python train.py --n_layer=12 --d_model=512 --n_head=8 --n_kv_head=8 --head_dim=64 --d_mlp=2048 --vocab_size=9360 --activation="tanh_gelu" --norm="layernorm" --norm_place="pre" --norm_eps=1e-06 --positions="learned" --qk_norm=false --attn_scale=0.125 --bias="all" --tie_embeddings=true --parallel_block=false --init="trunc" --init_std_qkv=0.0148 --init_std_o=0.00301 --init_std_up=0.0148 --init_std_down=0.00301 --init_mimetic=0.7 --optimizer="muon_variant" --lr=0.00947 --lr_mult_down=2.0 --beta1=0.95 --lr_head=0.00593 --grad_clip=0.5 --warmup_steps=200 --schedule="wsd" --decay_fraction=0.943 --decay_shape="pow" --final_lr_fraction=0.0 --batch_tokens=131072 --seq_len=1024 --doc_mask=true --train_tokens=833400000 --steps=6359 --dataset="wikipedia_en"
MLP neurons of a small language model. Each row is named by its layer, matrix (up: input weights) and neuron, and shows model dimensions 16-207. Each number is 128 + 24 x the weight over its row's rms, rounded and kept within 0 to 255. Numbers have three digits each.
After each neuron's rows, "fires on" lists the tokens most often at its 100 highest values on Wikipedia text that the model never trained on. A number after a token or word is its count.

L3.up296:103127175098136112100164141171096096131105132163095127096130189123155124099090135142144178114110097101139136108128174142157129127155133161119090108144118113116178159144114115154139121151122156077110098171120126108127110092127116120127140124142155106141093118117100131139118144127120131129132129131110113146164150097127102132139138093100134124128134146164145139130136092133086117135198130138151128138144145090125128128091141162100108105106123103133158114144050113120144183159130134064119155114122149093128133089151146126123152185154164122144158179142180142140083114070133106122
fires on: "am" 37, " Col" 12, " Lam" 7, " col" 5, " Kam" 5, "av" 5

L3.up1930:164159123120134113095134126144107113155143152126113095085142125164151130128134135141189117135103142163131109113150159140118115108135132131137137155147159078187092144135146116129149120082182112142107106097117132139136138098150123120108163156128125107163143103138150146126116145153129144117126133095136160156153161126164144104125119141119161165113147140093130126082123098093129138110137124115158089107119190142100095088141115119113136167140139135154138122115133146122149177065099165129088131104076129131064140105125146107111128145140125153110197136068154150075120160130152149135
fires on: "\n" 37, " and" 7, " most" 4, "," 4, " more" 4

L9.up976:124145092138180111115167125118133109070109151085165122159139094144097089100178121112106140118119139140126138138116091130141118116139155110142067176120124152128147141074139149179116112158108113156112112130166098159111146138161152118132099099148094088142159111084113144126116127192081112124119157117129113144123112122154126139142121135137140142124120122113147141101157133144117139132131137148126151133145148111149124151087154134136138128145103102120166122129133131158099104151112152162112166128171145146121186135088099108137166152083122139165118129155147103127186108090135152130
fires on: " |" 60, " vocals" 5

L3.up1198:092122127123112126134143155164111158138152092126153115090150135139083143109136139119151112141136085121150102141125125138097085105078123119152165121185137162181128107098122146109114156155177101132133123132073134151144137082125080125107115116146145126153127161117162089105108112109110141154110132130153152145167123173122124126124146111112155134123128143096148157123125117103124158124145132149156125136178129134085135186142102133119150165143129072136099123149099156145140118119146122164167157128155122110157122095093105127123128108105147129111170140097107109103124117124160093090
fires on: "\n" 34, " is" 29, " of" 5, " season" 4, " a" 4

L3.up1702:091142135125131134133123096104157129089159127141131117098123129146114104159130103160105106132092114164141191094123120136167136124131125183184149115142113153131124154127105093104157124149127083071146143121087141108116147132111149138146132128130114077148133109127157137147063143151148123100147153119112127124100097101140109147107162151117136099143114140123132110128101081121127161117092166101122075164150092135130140102137093174139154147096135156167103123161120126112096107142139168146096119126152079131094121173110147115101133147122104119100133119120141128130112168141140151136
fires on: " |" 32, " tr" 10, " r" 4, "ributed" 4

L3.up1685:123126139148088132146085083130115086088131098129137113142113137166128095134141145137076134123103087146111170133128112135167137111113177148112098148112104111154162139133150142120129136143153140158099114187075119113129126145127135137124144105151152150152110101167140120141093097119157098084154118130144143146131133125183103155097086145125128141129175111138127109160103118139105081133126128143147150117133126155160157125113144150134139125140150116122145106155109156121117159126089160132153132129138109122143171144045163129114172099129146111139112135129163118203097135118126110133
fires on: " the" 29, " of" 18, " ===" 5, " details" 4, " Represent" 4, " |" 4

L9.up114:103147132102131128132137118140171183107133171163106092116147167148137119127153132118102124127108142147094097145141103131169148095122178151096154163117084144161145165127104125146117127151129147082087132141151146146164160160080108129106125168111163073179141103100117144124148130091141154115133123112107065143178115091127114153148140093168122113119160107082121108067109152126118118130103104169139166089144126081138128148175123126126131153128139163082122148107147087100160138097108154140138156107139116171112131111147107124083107125142089139155091144100172137085134103127142162125
fires on: "\n" 43, "==" 4, "1" 4

L3.up611:144095149171129094105077148188131103153139114167141162122133129169116099105138128160101140147167130095149127113103120158137129154129129146101162181113174166155107151070129148132093159112137092126090101129125099168157106106113118168102093110120141138097139116132177075128115122118089126088159141100125140087140115146157120124151129137098109181133137126129134139133123128170121120132139126143146137135112138145136112143150111125109125162131169128124093114136168136127085099147130117151119131128091115179131119126094140159132124140110144146120137119122124085118130111110151101139
fires on: "===" 38, " ===" 14, " ==" 4, "\n" 4

L3.up493:136128119111127125156121157148128113165095131099092147141124125134135115129142147185135155158138143159142127117145103157159117124111137103127083141111140115099126116154130112140131116133091107142115116147135134135086152102131116153117099140142155115138119100135134141135161133134146093166126171127124140132148136138160093120117118152146145145074105153107130130148136081122177169078133113140135108141137099083151131134137104104116107123107100121117100124156114159170146087157138171160133174124129166107115139133153120112107096134108113176132103067137129132111090172131132092152
fires on: " |" 88

L3.up615:130126121178147145122160156116169124157129146142059133121120134151140184106163158100136130107154110080145116150130113136125106127129124144109120119121134121120136133167132119169101134112140121102087177130086187142069118134091129130106122142152106137140159184145126128099130107105085111123121098094101088120124117134126086151091110136143104175152116100151117131114122136127119078119120111127156151144104121121120128098100127121145082134138121097115161160151115102115117141116155145100129115118162150168156126131124118129129108100150149128146143130122140106152129154121153136080
fires on: " |" 73, " family" 8, " Clade:" 4

L3.up1306:087132123147100124139090130096099146143137118124116158144145097139120130149134125113112103114101127141146130109163145162129124135125129097159117116110091104148156158114209114142122133136113126083132107109119093150117157120121130120115123106125163143086105057147120111144171114127155101082128138127102165132138136116134146112165106156113120148081129129139108116133129127126127137110128083128150135149127135127126093117085164164128143108140117120153113096166160141195127084113162146118128152124160151122131136125120147124138177110138116119103153136118135137161112132114137137121
fires on: " which" 29, " also" 15, " who" 6, " that" 6, "'s" 6

L9.up34:144138116162157119110122124107130139132139103117109104088088107135153125106102148120091151158125150133134116172129115082120102112144183134144141098137134111145108156133121131142106134149102073160156133111131095127128115134110125144114104177132118162139132072179122068118108133146118168100139145115092162098161130132110089114088096133131106163124129117149168144123145145148117154068140121140101176111107068125155123084101179107141132181174154119128183136127105118135113114110140134141134155143152113152066106108124135143140123121154110182088111169103113115148123122141132115157
fires on: " Le" 21, " on" 12, " Ch" 7, " (L" 6, " [" 5, " Che" 4

L3.up1954:096109115159158156127151128147087133148110107099142137097116134124173110174088126121136124082082118101125158131165137120130118116124136142123147125105127115115100185189113161110117162142153110151186094114105114121161158112111131109079111112095121162179096145129159106131128101136155158132126083115147138109124118139160119173122152145145124128146136147139109134134119093118141138104125112109164060109176095106078101120152128184122106089130126117119178107136118108123165140159154137135144121112156116152131144115172107112161149066118076115160131118101115152136111118110117110118
fires on: " The" 15, " th" 11, " Be" 8, " =" 7, "'t" 7, " My" 6

L3.up987:134106122177136120169131140154091109118143157161099123090155128165093105113164115158141102139123131119144095120181121135153088103097131127125164148112155112148112108148109124130122186122101127138147110127089067162150130138151093116088147078144144138113158150124102081095102129120131142157151169070119154123089152104135138071150107120134122108086104132101145123137118099124123130097173127148111099095187143123130161082179117139152158113141096139081128148147123153174149129150141090166135135135137100105116173116114135142148163121166134130099129108151141112149140088165126140119
fires on: "\n" 28, "(" 16, "=" 8

L9.up941:128132120102149107112136106101132118119089140123122108137137127126147150111140113128126116137111138169126115142120107087150132117127141158080129125164123106150097145098148154151094110111104117141120146126127138155185129112145141200127112086093141120149129086144090156115115120137089132128140136103133101119128160116157124143166174170138139126145119159111148168087145162119137142111120114123108127117118110103116113103100140134119167190094121117166167122118148084156140115120152147123112104115157122112112121092137115124046140101138151156143164129113114137111168126104161127169
fires on: " |" 45, "\n" 17, " [" 6

L3.up1596:105130172112101129132085176080142143129108105133133081159110070134160123129135136132162140154092119173127129145115152095076109133084139117150127085123129203167097129149139083124125125101159124144119104160109123124095123135163147181133135104125109119116118105165108109163104092124128085101149135132138092102081133163097162130158137140156152149058135139084168114111110142114127116147110135152138174134148083118132116147131114134144145129116153107153147073123108110153107126102158125115132161126125129127130069139113145142154131095115162096130123126127158083198135147140154153106
fires on: " of" 42, " |" 23, " whom" 4, "'s" 4, " which" 4

L9.up1578:111117119105121085120066085106104134211111147110135083132137116135131124130135099148111134125121144137141106114126170092098106120122106100163134121169114117109158119125101122193125128113107129126091128110110130115169148150155136084130122125139120189136169098110091161131142127117111171104172128157155094166133146107111103132106131114162108121127101121121165161114113143102117127114135116137118159134120105165126155116110136138140129157105112096170105112140141083154154149096142138160083142109126150137110102079126113153138149104130119139156122144129148127110169128140132151117
fires on: " |" 75, " /" 13, " L" 4

L9.up1515:121127159132142168085129156150153069135113127112129135174151126118150119150120117153140149123129142096160140136118135115172134115136158118129104128125141129171152138171146128156122125104116145153139148144065114139114158050097091120105111097151173131123159105156147177104132128165109107123125148126128129126129128118132163129123135078094122130119119134132151123124135123081112137153115114159134102068139147130115102136152113113188129114121131124139134100136113135112139125162078143144107119158146138132135127142115109158143120111158105095101131140149134142136139118150200095114
fires on: " al" 21, "5" 10, " Al" 7, " 195" 7, "4" 6

L3.up827:141166139159173101165128175133118180142108140117121163125113138135092163121112094189105168086100114106135148139135107113134138120158100138147166120138155143120168119154090085138154140110130115084150147085095124079131138132113128149113120137118138126171121082106116122141138124151133157133125136141140146163185141126162121132063118133158131154119142090156117144144135114092081136140137136127150119093105132089106137138163133185116150116146118106130172119146105114117162115160149139134165154134129117140114141092145133174099136103118111162108094130115126137090151166120139155110
fires on: "ar" 13, "ay" 11, " back" 10, " January" 7, "ver" 7, "anc" 6

L3.up50:140126153128112159121149123106149125120111086127110133099122082128093108119111142152199111125101155135139097124094130140131163074120101140137122131160155146125079128162164119112128128124120139142128108127112106133174114113140119131188110128105137119135160116165162113125140104117131128156107148114111151101129118167118099127069153160109068157101098185137145157156111108094145121131125122148108151166141138119118137134120139128125137055101138092117101134144183105102143097141160144108126162091129129134138131099100110084132127188093153135139127170147129155142124104129143143131
fires on: " government" 16, " man" 13, " Government" 11, " who" 8, " spirit" 5, " or" 4

L3.up446:133131135121132169070117141141126123115112165115120130123176133131120116104111130144103110094079141113124123139115147114071162124107081142145147134110143099173139121140144148112135157107105094112122125156110152144134082105097169115122125089146151090166102112151150119094087155129137080079162168126136101166098117104100097175114151133139125136129157124148113139118120114138095125147143100141141142172151140132110101103147154114132143145125148091106108057093112138219138118121123150097141141067102145152102083112136142111132149173144141127118149126133110118152154146097123147130
fires on: " and" 31, " |" 23, " of" 12, "'" 4, "," 4, "s," 4

L9.up260:137171131143131137107135077116138096142154090175105162142126116145107115121173113100146106154138095113109125136168150129138124111119117151154131115157113131114070112129129143143173144129113127142092138162130159160119122128101090102069136152155157153112141130114151145116141124106159122125109125152099176078137166128123100116090072136103153071147107158112132161101131092102126155096165113104143093091139141083116186169146137103110107124148122137179135107125100133152115138156135155132171198134087097145155115158131102150165116103158146129110117095146151146158126103102106149092
fires on: " |" 67, " Le" 4, " B" 4, " Be" 4

L9.up1297:128114127123122138149114137099109146155102154143166100146116168136108160143150148101110162094084157128117131111105136128134145134147110136119115144115121074091132107147096135162112106080152130138150131116121154078115080135117102144135176130096112152140110122124108108141147124140157106118077079106146116142096130126172139125081154116154094128138157128117110117149132084140131120143164131103162110104155179075103092176122153122134126115147149112142132136074139100142147149092126088093124118103124119128073127155107110143139124128103152162171140134101158167133132123124109131116
fires on: " ==" 26, " ===" 21, "===" 20, "==" 19, "s===" 8

L3.up1975:130159117146114125119104159132134098131136128103128125112161116089145115164102130122116120133150091136131159139074117136095131118134126156157123114149156140145161117119116170133162146128128132171160143101129091115144151153131128155167127168084120111133093167076146127135125141157056080104136142127124141144118178106122073133130121139109131164104128155129163126136182142149143120146113125146139105101104127131129090124127102133099133126119104156132144105099137171135142146101088129143144107129147139093157128168105094129117169114127151198121107095087084128128110161145130094135
fires on: " P" 31, " Pat" 11, "et" 10, " Pet" 9, " (P" 8, " pat" 6

L3.up691:155136199139083090157122165095132109172118105149111156129091120108116126145153143131113105126156095092167122131148126147187146134148122161118154100075120149138152125144126138118115120161116124069113150114155155127136132125061125079153125133089116112144091154126158144147112115138131141127112145104156137127112120099162146187090135113149071171178180123150131141082126127148144086110124093153115123136113140142103150115119126142135149139122133159099125136179111139078156129102096151126118097132110133115154125125122138110157128154164116114098118128129140155130115094138151146122
fires on: " |" 30, ";" 12, " was" 11, " Pos" 6, " were" 4

L9.up1055:147150136098129149119113164106126095117145102153157084125099156189132152166170107149163155139148131114130145140150102117170142105159152190133089151143109116190132158129126084102188165151146104129095098090128137138104138124098174112105163122098121148135149063152107103142114137101132154112112081112154103125149116165160122129139142109108099139120164123138156162152140144131099138175091113130158102135123102105147142092092140149158114127065154150134119132094120067158113162115070092113142128146112117149131145114135123159165152131127123141129146134166139118111120136147151129141
fires on: " h" 40, " s" 15, " \"H" 5, "y" 4, " Y" 4

L9.up1652:161163104146161139185095105096148106163137149120065145158127107139116112127150141121137123105133144130115085131174179183127168101112126112132089142172093114114115120140098128124098185130124131137125128149126113094148157176113140130060073170153139109176150083103169136118107124139119091156118123141112139114127128124156108117120109120106144111125071127071155143179138105108127139119132147083139124155142163151149147139117115125112118112156124130118129168118130126181136147152118163134098168139104108092112138131139107151129139153150119150108131094150162101116141112097111092112
fires on: " |" 76

L3.up1555:128137164147158120123125186149130133079150116125180128103149147116148109137120130116092144128065145134148150150135118128099105121130131179170138139118117153096125144159146170133145122143118143107137138105165130104115122125124133138089115111093120107152069134133138148128089123115139165144115076079147117157164163131142186131099155134106110130189142142183087110157143121107194131143115087135121115126169119121121117152114130144128092117114128098135099133085104127135102137112120171125139151141132153126121127089133154128116127105132105123089142145141092135139104133133122100147
fires on: " The" 85